Weights of a small transformer language model.
Training: a variant of Muon for these matrices, 116M tokens, 14100 steps.
MLP neurons of a small language model. Each row is named by its layer, matrix (up: input weights) and neuron, and shows model dimensions 0-159. Each number is 500 + 50 x the weight over its row's rms, rounded and kept within 0 to 999. Numbers have three digits each.
After each neuron's rows, "fires after" lists the tokens most often just before its 100 highest values on Wikipedia text that the model never trained on; "fires on" lists the tokens most often at its 100 highest values on Wikipedia text that the model never trained on.

L3.up531:492538443590608556618560515534492528518555522459509480490486421495579412425559491586531502526552565434452504485520545484458424458509517543555552454439575448520469567515463389504544519468466463512537546416557557416508466415478527543538477412463537417484472465576488519506542445527509534531463540531444556471525414460534430545528502483514537489477455346478543502351526457558491511573421542475452494452447562488555543446481531503540481464493525457553463471488483577490540561508595410
fires after: " "
fires on: "0", " |"

L4.up365:494479417506579535448492494447509484510538558526502413609462446473495587559484538551556519501468526495569531537479553392550465485483662523488537408464460484379497564435407493474554496460551513536440565544450457480459534516463392525441578471590602551374521465496584495560447537495500528477507539438481460466500466460534512449568493503533528541523497517510525624538527428464598550499469570535490467442445505577422546509518461515548439430523562499496478466514486486447478406509513440
fires after: " B", "-", " (", " \"", "\n", " F"
fires on: "I", " Website", "ab", "ear", "erm"

L2.up556:502409427494525484439450489565494556509566496537469621534471423523501467450519423338472498450532467512505479547488412372577442529458508465552521589482557594473455519445521459527564466506408491466465498508500581498580517522571494551405451502450470535482481443457439505538513510452648462540487552585495449520498465412469578512520572556590445469577523547540442440510465502475528453556542553503506563466587568498425507463525431533467493450553524495491506462493473531502528486600534456
fires after: "\n", " \"", "  ", "===", "==", " acc"
fires on: "N", "Q", "T", "U"

L4.up543:475536505493455598480548499450432421477546494569417495515490544386555535519491503493444438588452418549504562507506491506514549407437522433520632446609519535440439512475542537549497576504480483520529482404537420519504570496472449594475579453529471536450489496503583424526440529437554515461527499520478497579544461393571428552457476533488509467550582542450496501390455521444503469561563588534497557536569445537522512542553366503536520552528516481531532425489506468479461508505489398
fires after: "9", "6", "0", "8", "4", "7"
fires on: "4", " ft", "3", "9", "7"

L3.up368:456560466512523509527509502473487452498511521436571524490481438396579442483538513442470586510580550474431471480548473485622521419539560512577509427530520567467460551465490491464609459429515431433491457426501501414515448415502538434477538445432555549398531511515441520518567543500509504526482517498446559498485459485561392494485584489450499505501500457523527452442492443624458522621387608556430484435541503505511534524435487531481560538460494507577530491527441523501609560500591569
fires after: " ", " l", "l"
fires on: "0", "ag", "ure", "og", "it"

L3.up568:533488447484514431496503510430406466595467523552554562556471452429494484496516414488500418430468480585436464424542499538476528488466498477453515464460461512492431540553559544497552477476466540514428512410469446481503616560532574466504563508561561503506542487426555506474504409538508477537493488381635498487418425533521516481516474550534529524521539595493548480531495429442543594396494521602515619500616510510470521506548403526468593495464509477565453467453540484561406483536493429
fires after: "9", "0", "2", "1", "6"
fires on: "9", "1", "5", "0", "8"

L2.up429:582594499608557576433543450556469506438516457605524504536505448499471430477438518451454454445502528526485586547552507336500557498535525491488533494448529478515425463407536475449475526541467492443385451429547520508502578512554535542465455436401514462412505562547487539574512525494554564514562600528432510503538462456450525397559524497572500391533486431569565479527457486470563560468484512463475475429458477485527461482554581492518532499464480482435564461525613422515549494526501465
fires after: "\n", " \"", "==", "===", "[", "\""
fires on: "C", "H", "I", "B", "A", "D"

L3.up421:481494542480553442512479535381456559409431620579515554465621472570512467492456454429454534528541542424531572577546477499398474501568482474466488501485431500529517471466617544515612513516505520374467604455468505464458481534547443509508508481495482469529479561437503465470519530347479477573480405574499490517559445492462548493547524513446512439439550597486466488534496538499523529404506561560518552511505456496405539513626453467401479514461482544474489509453568511479501514543472478
fires after: "4", "6", "5", "7", "3"
fires on: "4", "3", "7", "2", "1"

L3.up365:537516498549533539577563437423491522499442520451466470536576439441491460562474531449461521632499502483432550466493512614575457512560418473444499519474503388470495512438500486528586559517414492527504506525562543501508540460529544548485552488484458539515458495324546470446490509466399605517508502484451516522470467392444567547440516544417485431452584605498522435525535525449498505540538461501420552562452483593473513521467426486510578451461480547577479491509519462513518458450518635
fires after: "0", "3", "2", "4", "5", "7"
fires on: "0", "3", "4", "ing", "7"

L3.up106:450586501487521582497468412502492488512402524595545466544576530559490465481471454516535578485512450491510471503554426541426513508476570458392418468469454413475511442556491598517555593463500486503456555431464513413470525516406608430424559566481573575449545510484528546526422555486430532574511529503493366433450589554522529501556479509452485415517498480576496483480469501494451559439573457543534535512411454496524530517511496503517472508405547486507605528601546469535486504472541428
fires after: "2", "1", "3", "a", "7", "9"
fires on: "3", "7", "–", "ğ", "th"

L2.up474:523450533515446467425491500492387553554534571480534508539443457536543464487441576556480515466574468455481469496479487513470487561427536496478521492535544517401554372520454428534483560435495480527364529444488465500572572497473528425489488442480459473501486421425521374539491496575561464536542472511427526557464564562541508542503491585492480482460580410450523546503635527479501508410436421604533555533492460556550518503530455524543487478428519638541565429585524523530539487456467490
fires after: "7", "6", "5", "1", "8", "9"
fires on: "–"

L3.up600:501489443468417527507465593461522573506465513515484427547538508548561546563524431445494480477498447526538490443487487491514454467481657438472511542507494425460524507499531562513453527569478506450438495520383449544376588485484543448367608519510518573474476529506542515430516523552538416502519391466457526524473509530523510543523491515387533512517542530544487477654505485449477501472519519580491588577483462514514554455556453565489496410381545502474453505523453568483568458437597447
fires after: "9", "0", "1", "2", "8", "3"
fires on: "9", "0", "1", "2", "8", "7"